MLP neurons of a small language model. Each row is named by its layer, matrix (up: input weights) and neuron, and shows model dimensions 0-191. Each number is 128 + 24 x the weight over its row's rms, rounded and kept within 0 to 255. Numbers have three digits each.
Before each neuron's rows, "fires in" lists the words (lower case) most often at its 100 highest values on Wikipedia text that the model never trained on.

fires in: "to", "that", "by"
L5.up407:116146122132082164150135129117125091126088110148112105113075169166126129140127111133134117079124128122122132120126145091141130127116140083080111080125107118149157168142142139164165153166085107125139141131124119136141115108166140133134101128168106131127107121130102137084163110181155110100121124135091156166136135108103143180097127088160106161125119130123109135175102113077157144114118131129152135157118150153139128127152161123110149149095105094144121165113180114126171142144145126126091108092157127127117146092115105140165132126120120116111089132130091196141138175151111104097

fires in: "in", "date", "on", "21", "beginning", "university"
L11.up481:130098102138139171118198137088100156127174140113133092114094131133107170117143098134127120141167119106174109138149141151143145131128159140146133125119168097075125135113119084079187116151172136099156090085109152128125177106068127134083169144131121152117132119120140125150158126130120132136116160140095111105145136132153134111103097111095118152140160123105149141133180147070141106167135143101109101127113156152103130120082101142107130164127153120120132139133131136119133078092095146114133134112139116094108145163148111136116160125157107126128125144149147105131132158109103138094

fires in: "of", "de"
L6.up291:124076158159134171113128121120139114156068107143115159162143146166153105136126171126118162088144179094184125111165120141095154128122091139098140118120149147102135137133137159123102123113081098088160098121108097127106171129110117085143160108142099137101104103131141150164161106066141097162105120090147155162131135100135147162102124140148126093120143147106092120116122152147086161155103125114162125148114141123121100168131127104150137119111155120163139134138133097136138155162114076126128118101131163101100108126129128099106135128159124166151131093135108159133118140158099128128

fires in: "the", "two", "three", "four"
L3.up372:147155100109141095135073119108161126120117085119156095158132127155134150122134143118096155155129140124150117133135126116095107121149158140102103125126121137152166153152150124155160105127124125156132133094129082127186151190101142140096144122110105142146161109109132145131135122121106126142115128110095141104094128114117102128117100144062149145116150097139133132124105118118199115103111120149133149155138155133144082141120138153139161095105098158118072112153135102136131133133145177096109113141162089133102086122112109179181136127108142132102156136102129164097159143175079118084

fires in: "in", "at", "to", "during"
L9.up462:159122141179162093167108116151110155135145132100155126164115180174107129136123148112128133109125109092155100136172127105160155123098143109112172111071119123140122129114116110140149082142124126073139084131096182147129115175129128171130089165169127187111140111092132132113123094142126099111129152136094098108109140147117116134086111160112133092111113104111103091113121140085155113121120137124129160151117132122130111125128175145164129167109144110104129169155130135122163171153114102110141133107146129149146090125144150104148097124124138104134110098162108116138154140076123147106

fires in: "of", "at", "the"
L14.up541:134118140131118107157121120090157122116114165133135149115159114139136132134136133105136128134133147132156161118146107170163075099087141119161145121157134133131110102069159150154108110148182094109181151167094126088124145114107096194114110117118142146073127125120115088124176151104102113126125095105123132146149159129129100169123115091130173084106088116126170138159140109122136106092103132130102154159141100107116104115145138124130172158108147125113099118109080143137149121140138122128113169163102138162113133134104082151169148116129112122140098129099139086119121167136148162130

fires in: "has", "had", "have"
L5.up519:115096086149107109119130125112113140147109147143149145130115106110163148120169112115113138128115125104186130135104081128144114130143112143131121113131119142107132142130084090135140107109158185114147115138121173110190141138098137099104153108112116177153135160118116097075136140149118112109119114109140104139152131156149106168136140064141147098140131114120173117147124158122152146123145115093107132129127185151148092127140138104138108161063085126143124135120152112137117118115122156101102168149078184105150141133160118118122093138106108076187146143139106112174116128152126155154

fires in: "on", "according", "in", "total"
L5.up286:138207135180144111143142151127121111118150123094113108137107097140098143145145139141070130143122149114118141126156126137131159102165106084137146158121150121115165128095138147132128141102149144088148141102127175116134114156095099151104154126095091124120144147091115129157115070127157112142144174088114094129131071131131098131141105113136166150119165123150145135110135129070139139107133144130159143081153104123084125093086147156105170090145135087118132116119097113174100158140121163129116114123141127123131147172114138121153110109103112127118135123120168166176099096117130140147

fires in: "in"
L3.up257:173153083123146093124152101116154148169151114148130123128121136174105132121164129136109150112122107085121142188119154130124110091136119129102151128085105146120146104124111163154132109130178090149165152083100132105132144144165140114162181107124119144131187101096117139143131128068085136091143137117162093121103153140143128136112126143152096123143137117117114104149125122119131074122137138164121130155133125152122101129143091122171127112123113144124169111105110106141156149104091160157129187136133135131074118092132126103098094132126144164095165111108147113100080135152136103129

fires in: "is", "was", "are", "sheet"
L5.up230:107121108114153136114134134153112132162140123134114163097161112127131135129135102128114140119116086152112134137132141124119136102141178151118109097146154142120142125104146167153127129100134118121133117120184111140095168082128179177139130116147088136136155173122131127196147124121149084101130130144109169110142131132137164153150136101126178140148128106124136105119129160158134185100102183047159073091129142169158083104084103100132103099104107110102127166141141083128139122133124149092118089122100142107137091103149097137135117127115156141141116116137117109105117140107152129127

fires in: "time", "after", "early", "notes", "following", "despite"
L3.up259:106154097162079191159134091140104125110149137112112120085104147159127107147138133105113092105111171096115121125163138136116108112110161094144169127148118153132171098088136119088135160152145079120115086107103166127140097102120147135131116121144101178155160107153142123106160114177093144128146114149098116093166107152140132117127156132090122140124121108080099095110089155139106132114127112123149134166161152141117155121135117112168142111105143153143126131105131131095149138140113157099100167160144145133115122110160161092164144124152127128116134118096164154147090088148095140134

fires in: "the", "its", "their", "his", "of", "s"
L11.up238:147111142137141077112149052115153152102152108118130137138144098155105089097145137164138129113048158113122105127178116168102093155092125080147142107149160131149152111137124128105129126134124160130150088149127111119150081139188141172131132156131100121173151154148116137131096120126088170136109114148098130104163128102093178144106102127134102115101140112101138120141137124113169134169129146157103157112113124134124127126126119086105114123127135133139083154125148124127113114116130126151176102134137160164122117098120099107129130101105117150116163114145116117161139173156156094144

fires in: "is", "by", "was"
L4.up419:121127165130170117122146153115100151150082129153141109094160129110119154100128103138112145136134129150114188133113108108113152126172130116104192139102126137136083114121144097137128144119087124112171119105130163107155120100113112120148122107073117099119145190101115111121127117114090111105104107144110150095126144148169103159096140148125148144096133153152107106114146164147116136123121096112171170108148111137220120106100109141150112113153139160085147134139153121137142107115116134145118125121159181122085123098113098096120160152152127114142116179126105149122126160104111098106

fires in: "the", "life", "career", "bucharest"
L5.up9:124108134115080100136129177125115152097112130130118142168148142132092120095132150125127139131099167153137119126122133104125088122111179127137125123156159132115179160121127135131114140141127157147087133105144079077112133178096127147150156109122102101154124152103095128133125128130128167140079101115097109123132100147173089136156144119111132110135121117124125169095110203154147096124158121113161127124152143135105086136117153088144110107158169146102095090150105163126162087176144124109131115114119157147160136138125133115128114149160169135140084114102147078096088095129114138120

fires in: "under", "to", "of", "from", "with"
L12.up114:106138121140110102145129104110118137142118103082119148195124145138153124124136164146105153086092126091140134141134126119149128133123140098108138187110096097154141147091100144153136154127116150124086112165128186125176149124152115136130159154098130122100155103101097112152141148134124086136127160135093122163148099109126110139100125138164147133116092152165144123113137142134110113108093077099186158099130086085112106122129135122117113123135115151114157122092140105104164136158131126105095137142151157137096078098164173125129173119153145138109103140119091132148095109137189136121

fires in: "later", "same", "released", "earlier"
L4.up185:149133149113153124178173155124112126120139118127120161087132109136104138117155131108094122144142147134128097101159123120126110102133132146119178160140138146128132134124134084141102127178125100122151132131135124109072150143116134128117139086153166137119155091112127087172169125104111089100125157127126112146119161137140110098121106099128097182147087111110083103088110140123137131154126167154121127127195126170072088104106115129110160152107159086131154156132099149158136115129062136135121168141117121154125129123135107136180150152122156101141120122129145138145079153118178110111

fires in: "of", "to", "in", "at", "from"
L4.up430:132133156139143137141117128109119139107168123104171126133134145118140106142092107150163115085158122121138182143144109155111095175095130113136119100116156124098117163143123189091114095145128105161179116153143158140112160158106105134084119161118122097076118087108139147139137111132085115091147155172146117147139151139097128144136106113111131137075085149141147111116151134180112144138128147134139097123142140126092145126134169152108097099135124130107122141200086159131168110125096140077130121152105124109123098102085116110154105113115109168121110110145141145089152146120147132132

fires in: "for", "after", "scruton", "when", "winning", "world"
L5.up551:119146117115120111143132147097140106132142116116107140131147099147120104091121076128163139157092131141144090157131103153144135078152115100139174133172122145095130102105086161109165139127150115159157129167129152105140088128116107140141145155130151146079164136149143175128114061147117116144164148137166121119144157168144110177129117131126130110150115098135126138143112145165082140136104129071121130111148120111149169100124084101109120110102162103121098145102108143094108137123130127093127127123173131104154088153160138104160155107162126087141140123136076137144122116113113186151

fires in: "after", "for", "during", "in"
L6.up345:130175107128146136130152169119164130110133103068174125152148144141087102072111137136144123117114121079101154149138159108150121166148153124143145094097094101104151133149103098111149076073157118151139129133153115148133187176157142141086144131133113152120145138121091105148153141130135116126110119122121134107085119151163089150154137103105128172141121103091131149136105150063128123117111109126143125134092120096102096101139135142143170114087113128136140134126144122108137151151127119106129162198141138138134128089130131123104144123109169140083112110139105135131096158147170117122

fires in: "after", "following", "with"
L4.up551:127159084129144120129122122108082183141114101105160101118113137165138100109128127126112107122107098127155126109113150144155170137158142124134153132163086091084162138143119117155134151127193143108096149110124090121152124167109105180119143092155129118100165164109110142157149098130108109099137104131115126115105112170159119114119170138103100142162083117113126119086151154135130123141095154122137120085129184144104125129095131128144132143165126084129128110085090127115162135159119165113126174126148162141121130149135098127122155132111083144166091110111154120191125127157123116119

fires in: "the", "a", "s", "fij"
L14.up139:165083132150133110119158122145131139142117142112117139096103106109118102118079148088138129147111113137100129140160128151154121138162091112127109108096172147106148131127149116112120167135098096136134081151143111128122165146113138135113127129162114167083116140084121150163078102169139120154141142149119094158205124108104127131111086142169115117127154091160152120146122154167149117103115108117110133136137111123126151137154124116134159146145111120155110110103141166107111175154093103131106131128125118147137135116151135077187151120075092154123180107139081170157110135116126093099

fires in: "is", "be", "are", "m", "was"
L14.up316:135093078120159110130098117120129158151131115107088125132145169115179128123135165154116166134116145158118097119137098148155110104177077129134091104128147110147088141136096125112100153135149138106132162189168168071126139086096157107163102099110103154107125112141127189110082112144141117163095111135094155155120118134130144090118135153147138136113097141137190136171148131154115126118135127176113151113137105136167127106141124111134122105119112162148133079122125116145085126152101107135128140078084123153101141131147125131142140154131099148130154140125103132129098120120089134135

fires in: "to", "s", "from"
L3.up439:108076139134082145129137155064112155139117138092142096095122156163164132111123114107141125051114146104112154162148127137121131137105170113118146157150097123092117152088138128132161128160159099114157133153120148156105152148144120104104158111118090138138123112131140105099135089152110098112149146174148147111123149144117131189154126119077151120158105110160130112077120132156162112078113092167163129163149139120129124121113151134098149131110143097112100128133125147132166177131117106107128098099106146155108134143132154146113131163143161128127120091120131100100170122104162140124

fires in: "as", "not", "more", "one", "most"
L4.up484:124154111093156142142117120117146161147141118133128157114121153143143129193109129126084120089128122102120175152101128115095155135181097125144092135159189130127109105153124151157113103173133103117119132146172117091135146163104163096096109130168106149156102111092099145084140158124127114146166101144170108122086109096140107145146122117147087152116113135175143124133133156139108104123119134124159129131121134147102114114139145099086086163105115104088154193102128167118120126091105123106111130122107108101119117121123125122158129148110098083171117159146139108116168134146143147158

fires in: "more", "most", "high", "several", "few", "large"
L4.up461:101160158107098154115156139106121139100141114121127160124135111128118119134153160092114155140099082075114171177156167120120117105159093135095116145135141123109136130126086107156115140136171089161151143132117179092115132170134131128100104147141089145138157132059161153144120125119152144152109184127130163116123160148133100138138132124143110170135105147099094130119122096116129117123081174151137148120116093128092110147127104123110143093107171121130091164075160135119116115098160150095116144124145149092128080137137122130143104138112120109113170120133174151094157142124127108118

fires in: "in", "of", "by", "or", "to", "per"
L9.up574:135199096100087148112093111117187102135150111125093160160103141163129127080165135136128104157114136117122101134156123117146149134101153175126151146147113122107117141124083104128120107118136112139158090095133161133104113120130132132118131127176093099154144141080112091132128116176126109124152128132121100069117133162097145129148144142154166110105146125156126099124117141099160116169166121106104126114067136119116087118117150161158141176101153141118143159125120108140114139146142103116131106129139106136161103123103148144147116153110137113143108121127072120096132207116155138113

fires in: "the", "about", "since"
L12.up225:123120147109135093155099156130175143138149138136176095105194168158157146120132133142114158139131123112127096086136098127157116113124138104127120128148110096127157101124129056099132129127143132127127144133138138070171151140114144134125120130131141141143104114143150126120155143127094122173135094120120123126115144143170124126148101088101116155128145117129081107144161120138181149104125138140128138142147129105131069137197174143105111150154117098100090123120130133123119103121158156130115130128098166114174129143134096047157135117090155093087095099097121125122105150123119162143

fires in: "from", "living"
L3.up182:133094122156144164103114109126129188167085111094142147087126111159101164144144084121152106111151116108153115134123130105104139130152100109204146128133093128121171111119137161134124134134096071113152122099143130078122147138123093131088160141139133147118128101131137107162131121099084146216183138175130091100114098129112127106091127145137133114128122122107143150132109139121107129129132143114158152151137158137118136142178123109115143147116126120148103107157159116144131156125145099090133120161085125183139117115117130094139158094126140074112124114145140117166122145144115113105

fires in: "several", "three", "two", "four", "major", "various"
L3.up92:095128148113152174146148182086144136087125080133190105112137131101102170127124122084112141162101122113103144158138159137112140093169091126106130105113156129110112125149109132148103125116206081151144130153114117092155132151169135112117097102141121099139137075129095156148124147094161154183134103168139146131107119125133128155107107144140089141127112119114107094113137114178148137177113142125132132108160129115110118147134148125102157108158127141098105111127116137166113124127122160102103128134145114102153126118095125075157132163135085144133129119115149111154179139154132109119

fires in: "during", "from", "after", "of"
L14.up484:157096098147130152159134103119146167133160090125156160176120120154144129154107144145151106130147146093117119135144138133136154124128125112160099100143125123166106120124120119154134162109108122172101098106170132123111162124129106133132122115115091122124146140105104145124148095130108103139110115107102111132102150146102149152128157119106162140118099112148191118140186100092093125092102164152134113116140159093125087125133168134102169204136189114100124145109097147104075157116143132114092184120102129110146126155167113130088145086097144145139134099114110108140138138100111096135

fires in: "played", "was", "air", "competed", "piano"
L6.up112:121106134114133136147138107116124096138106132148126129129117144111126102110086086115153139112115107148178139146157121085150138148124136133083166126162098108108149154125126135136120124107128118138187056137122157117139105133104196090106127122151105154115148158132093150150119159148177119093127100118123133104145085143171118187130120139136136121097096102110070130124111123131139128100129105092120173143128087140117107158166068135138126124109128111134145169113171114132189161134100137143128127141160119110153093157114138113167129197144144133117110146139099154134114143109126121108

fires in: "is", "was", "00", "were"
L14.up537:097132106133101090133092160156109145166135118107160136085074146127169148085166152116102162126149119116118164091130127135156121137139116146158113129136154094131152115119136154103110137121160132126169110143118137147103141130082083122186101117176142106132130141144091133127121132110105102129115138166118176125156124129122113153114164125173143187119133074151135117100093126156153102171102123113105128105122117117108078107112144091109095139110130156115109164150119120135163153095175148130119114142130131115102100124124093124140131137085150143122138144142186108079167124112159133149

fires in: "at", "became", "m", "hold", "was"
L3.up486:117142156135133091121131146131073145133144139122122102117114174114140113120110130126155138130102148135161107106069126159170128161141121130095117133139130115100131118112138116102115161102127140104148156130166145096104137171075114115180106121092100139104105141156150142170120106133123133152157111136164135077117170114115113119119127119167084101122118114097161136089152106098105137153129129147150131094106119144111145100130139128098101143080146140120166147148157098108172162106118115133194157105136128121100126122190138118123152123173119069135124155144155153126134167078105152117

fires in: "was", "of", "served", "and"
L8.up288:143106127139144126140099109148057140151131112105097141105165173173097147126161127130130137121158162102130131128099125156143140113138138139176143166192125121118119110118158100117075117127136121111138106141171167111093145127081131132133120115125110146152113096151131132110133130168128085138171117158100185113114150118113120112109143139168112095060080126086110111138136128136107123132095132107150132133134089152147110173112131098140089136141148114170125141119173057113151134172128136118110130151143127131135129147095166136097151123098127132129098120110116101150157106119123170111

fires in: "he", "there", "an"
L3.up288:125164141138126137094125142091118134121135158132147170114116094147136136142135154145088130138108116100082157155103137126115145103121193125118170159102135147114102180155116154170138194155121138133166128147122106133110179116185149149138097078124124142142096112055117130127112135116125149118176163137105084109124100115159081132104148101117112086122108120130113153113147178108110169138115137147130143142088114160088113082116117100137128119101121167088125120120111144104155121128127163115166120131120117135117146137130156159095134108120151147159129115127116116093097158124119130101

fires in: "to", "can", "they", "that", "she"
L14.up404:114144151113154160091105117083153121166106162147151145140137130132125111160125089128184156089095119117103153117136119120174126142137123109152137160115173140169135175140138130168106103104147133125127146106076135127151154136177140125141108100160117142103142109180131091101125138134179147122109129108104148123130122162106157122078117118148106099128112109132116145129126115157163126128099154091163156095125109169104111119115112087114139154105119112103135146088111120096201101138123143107104107097121155110141140142122154093060133132144111127112099148151096104127140148111109174140

fires in: "in", "withdrew", "de"
L14.up153:094126132157187124137125086155090113107132122137193117151146155121123111116145128132088134117140117073113108129155161173130118137139120122148140102115099169124107109120141124172148118082180086110139134149152157148092127147115104093145158145101082166112115144117104121136114094128141094166097159170153147136145134133115107120189064095137132113123100120137156132086116124122112145107120102148142173133138070098143123113160115130140139154065111140123110119146131152133167168149170131131129104129105149151133145136160128157156126131102125124117095128085143112143132120135118118108

fires in: "of", "the", "c", "southwest"
L8.up335:110092129098124079128113130125154125118133136148098116131127132116103127120132155127146159103132176134129112118154109086129130169198150107132139117138085136104123121120117158069117198126127157100105112155137119133142149131114124153137111094098164123103114152149135141164153114120127151116129125151123151097117156148117130144155140149087115113061103094134119107153158121150101085151139150126140167113132130129141108127107094102096139123145155159113097206137087124146155129096129171183157112091127140081132144124101119132135172106119098145101114125121117154120138106166180101141

fires in: "an", "the"
L12.up152:154142092116126137165088151113169150098101158109093106138088162147126162151130127132118126139089124095147133093145106142107127120157152114127107154170150135102120105109122088127083145118127125125166118105136105157115175122171158142149127124138165139152122082100095115112120137100126162134098124159097146155133145142149117133149125127147127083133096113115162123117116159115144094130186103176142137135130094108107153097159155126109126135101123128103119112168168129130120047146093101121157146139092163112114125094137131141152163126129124091144170075087121141103131146143163108123

fires in: "to", "for", "from", "than", "generally"
L3.up278:145156133120099103170084170129165140151141136181131115108088161133117086107120140139138131131151099101157169169100132154074152137127161123123155076114186116149152157127134137131129130115108068141149139133117099121123123131139091146098183102080111095140172103132146146161115078154102108138137146173099100102123125137103142165120078127129134147102112140121142095136133158138110132109125116119147131177096133088146115118107148126158136146120126125094134106149109121097148116084110129174135109104174084145162105162123139148130106134121138109139132126142093151122123133138107115101

fires in: "to", "not", "t", "also"
L9.up349:109106102125113154098132159101121113123103099120150142165113139126145134097131113169103109103111156118154154151101095086119162100139154142115114148081173150130137145097119166146078180135138126121135136167117100143176140142129135108120126122141092157150102093161134143137188106142121125120136155117128093142132149083134103155161121149146132159122143114158126167111155117113135166102103143152110161164112121100148116116116110126085149125086174136136089116116127141118132124088165128087113192092083136112135156098133109099142151162118092091123094150108130119152125142146154092143

fires in: "in", "years", "on", "early", "leptosol"
L6.up70:083148105098108115095110139153139130119106131133113101148158146135117145138146069130105136130140136133144095139167126143146111142090117143077140114082114147138122119086130092087124113100124123099107127075157186132137133100143113140101158145130129148114112129103162152104125134141142102148143119111121095156104102114166110136146093150105139149145163102129084104112131120154125126193122118115173085099128155161116122152159139128176163174140102129134124151167088113082150117143140202102151134157157130123138086101140115136102097166159111149140146163134140132118095141143112122127

fires in: "made", "out", "had", "on", "make"
L3.up528:157144147178128159134134138132098123132139092115145152154126131093104082096119148153116134150113111102161139172140128125116108150097159156117078118177093103148172124112143067117126124089147138144102101120120148119115154135127123127120145143137116162125112142108087125128145093117136150107142155085180145104112105137159148119121105121149120149151157092117140102127136168081137103118134145084079084117150108106085103128175136109159102151088130139113118132128129149133121084115106130115152088187120139144147149179137191112148116153135106142139125165113121102175137111126114152122

fires in: "later", "early", "late", "earlier", "up"
L3.up208:090128139125112112185167115140115130136116132064126133148134108128121150148174115108124152122127138148117115155107123097118143145109140117137136085163110083097122108109172089135121098147157089101163120079160141157129157141157129106091112107148122126099135198097123136172142132136118113154176123093156115110123115122132133132109117115141155112156076121122106127108092167179160120169100104148139130110143131122116108105113127134148124170116153157129096094159132104133127111103135124098071156111113177134109148122098142106132106133143134118117121152104161168177141122168130145177

fires in: "of", "to", "for", "in", "against"
L8.up182:137123119143116122142146156124118103146145158143163126168171126154108113134145132156108175122120118120140145127108137143129164148174102136065131137117129107130145100131115104130113147137114107154131116119110128122148167166130169130108135119059125122123192124104106120140134125146171165108147186162130131161114080135174148141129136123093075107151140115110134113090129111117082143101152132099127148110101130126106122126100094113119119126160180129168155077090101117116159186157076150119120149159121100137139073092098090136100119127122113144125122146088097134133120122120137124120

fires in: "are", "were", "people", "or", "countries"
L3.up240:131104124148106158152075164105115125165077145103098113111182141136088147149162142179145123114151156126186173140106123170096117156142122175139082113178162136133160103111108130123072132100179094132119132142113101100119132119158138152140119107127097105119126129135139155147148144137132096168105111160130162158141122114107158112141111160116112126125116127106122148118151122078112165138128095113149111083129182117122093133142120080110098138115136115137168116102115165102143115128102128169100144113095146150134104105106120126114123111142172130125131128144136116097144083149117123152

fires in: "azerbaijani", "by", "class", "schönberg", "scholars", "scene"
L4.up385:128157090154156179173122150127112130143099133099101157107168133100096146127109134131144126153162104151139119108174108142120150167155123077090162106121115125102155097099110114091105129143100091080129094132145131137142109120167135138160137133171138099124163135154139125154147144152107143135123133121115069100162177134130106138094097123123124140076093139115135128112116131142146133109150142140121153113103140112153117063131109132161155140116165142104130113109138137147117103097135145096097110077151153163144073160121146117109163115125130172079112130167094153132140157137137113131

fires in: "to", "for", "documentary", "s", "argues", "associate"
L5.up558:152145130154185133123129113147155147141110142122148104126123164117116146075063153144128122131119114091127152145126139174083136154128138124126123143108127126109146167079168153099140127147094189121139086155093114102100166143116098138060137144060142086128176100125121114135109176139138115097115116093102123155138109117155114130135120180114135096122107081111150109144133152117119160129167157114136148116137127121174129153119182101122133125125143124140126113180110108103131117117164113105091138123144136143137123089084129125124132096109166106143116132142104130127140147109161149113

fires in: "total", "according", "registered", "code", "morton", "without"
L3.up571:131108065107097213108126175093095119146147140097101164146114113114121107124154153093067121130099129063151110165139156126133126144160090138121127141131143121133178098151123135106137121119138138161108116099109178140133096121133114118122130106139129137181132133133088101143112165156143113113110171142126136111154121159126123094083091109143155090135129124145108133117146140090163184094124116146165147131127134102113143125151090130109119121122165124101141116111149110107130148167088110112142166114138127141165106137173148131121127152138146135108098143131140154090121113101112119168

fires in: "on", "date", "candidate", "no", "guitars", "ep"
L3.up468:089133111151131142080176139058120166128136139120144137170089094143118093087132161130135099125120134115104114130117081146136065146102141154128139116120098159115117137113145109149184191132115153092159111122149132123136136087142116127117169121104144146175141123106145140150154107131120156172127123165118137092122137133131107120137161109114109089139157130150107127129168155138124131128104114119091132107175107161083165142139109086133119105103172155133148143140105128132158140127148137098109139127151100086135154104083130076124132136103096110140181129121164136101128153134123136108

fires in: "she", "he", "they", "shelling"
L6.up95:077145106143100117081116129095161166147147181174125103165139144156094115126149149092100117112090125117134105126133109138163108163084109103112162171128139150133156156127125087114159106126080169105174114135136145131128156111093125148114131113145119148105118150108134134142139127176162145127106132112115127112137135120120165151115162123145114126102135117089142126140092132168140139106168159106129124108116112131155119163141111102135107120099100103144132168149130107167092128145160174158113096137095144113125117123131147130101180121135107144151144071134090063140122133111088128085

fires in: "from", "portland", "california", "massachusetts", "utah", "s"
L3.up234:109116162055106106128154118141176143130143119116105178143135080091099133148141125141139124067117153115153152140182089110119185174130090100157121143120112153143140135130149117139148137144137135102119162144090116109131135154168101142097111104090106128159140116101120125134131103145135120130106159048105143146122084113130114170094148093119126114147117140112126150092118148132104135118118105148151152120150137128134118111148127189116166107130073126151122090141097119131147171087134130117134117147139143180150136149119146101160149117128102135100113123141137106178112104135137125139

fires in: "of", "other", "to"
L5.up340:138112075139109098130200113074134132115136136141168159074108134149140140139175107103072147124102168103118147119163128126117134109148098112112135175143113134136113120131152139114167167133113171150117155158131130109117107121153175109134145150072146110139108108096122133136147150143101150120097118124143116107108090142136129098134129147111157142128115165111158142154124099160157162121149097134161171086148141110124162144129162106119096134097154127121121073090146171119126132151105139126089143109151098152099124101142115123109129132117141156127109118116083128137097153141134137056

fires in: "to", "would", "they", "the"
L9.up120:080112123146121118099098159129142137150120163161139132117129148120095153156156156096107132099109096123111097150119124175107081153088119127134133145107143118147162127161126076178107137149153138123104096176136126115127094134154154161153111118163102142082120131106203142130126100142092082131113113114092123141134180130163129157119151110114108175150131104135137130092130092130176132135071126140132107121110096136120144120115106092082141161085137119156124115117152176091119148083124133138154120119133172088124133135125148139147130152165133103130159114124104133144108138113143156121

fires in: "of"
L5.up510:171119161119138126112159117136108140131178150088119091156108136123154118114135113139128103142187143112136136125090115097126146098132097145130097129096104174130103163164125140113139162112117109177162156142187131124142134158135126170142158139096151123134132114149106121170086123110158132142127126088096127114105118119125098117128127142138143137143105083086146130108152118105113064120104117147166133135106098153143176129113125135104142157101160116167119085126148095114120155140069137159149131118109099108134115170082139154167147103140121104093126112087107150174159133094125133111

fires in: "in", "stadium", "c", "location"
L4.up93:148123126141120131155191103125157156128124146134106088132140116119143101103098139113086114158143130131104162149103100104112139131130115156099175124135126185146145136122139146116136119121171146119143178129127142110137122102161115121091174157139136116133155101129129133115139117119109141121111156146118110127134158130108122133136128122149111149112139127112119082142170164103131103098158121146087159125146129113085117122105116160127155098090121125128127078110131121164164126134121177131059199120133117115132155126154066096194105108173095129098144127120120130095061140135122085134

fires in: "of", "on", "from", "erosus"
L4.up526:144115143104116130081147099109162107104116152147136149108109103130128139112136138124128162118077140110148156163141128115136126165099131074116142137112149125139132139104123075109109137101100134112085114132165122106153176093152130104152127131115133170097165113113149153125157145113151133166106076119158127170143137144150131103096126170179126126096158135112147165132187144126086101105118123106126138113150158079105145125120118112137147110136161118128116111180112112116147109115130136088147090153159090154154113092121100086131142166114123167145135116091126147172181116120091105117

fires in: "for", "to", "about"
L4.up549:163125058159098088105144121108168155109138168105161105156127162118107113133109101150085147108129146097129173149134155161128166167129157111104111144107138137123168131116116104120103113136119166147146113128134123075117119125125115155115118098123132115110140076162105171136155097151127155143108110099144125133104103158139125135167120117126094121121169153106130126095130180138086115140130134138158147153131132113147115178142126143157141110149134117101096125093125104050115117128124119137154133152136134126191101164128167105140146066157115137123126160133114127133113099077148131122

fires in: "of", "by"
L4.up409:140149172143110118159145115113107152101129136105165125151126123072118139107124106120089177108194091124079141113131128109083148183148108117110123149099096136148173163101161152135162163118119095138104116119131134127122134137131142152135142127082110105141153078161126115130126128130087149114162133120126113096139136155128115120151104131092130128132148119161130151145142100136098159127092115135160162140146127129102093092136184132118153132138117148105111083116124142148120139138094123111179107094132121129157116100069112130151127184098115127107104156123106161105121194128117163124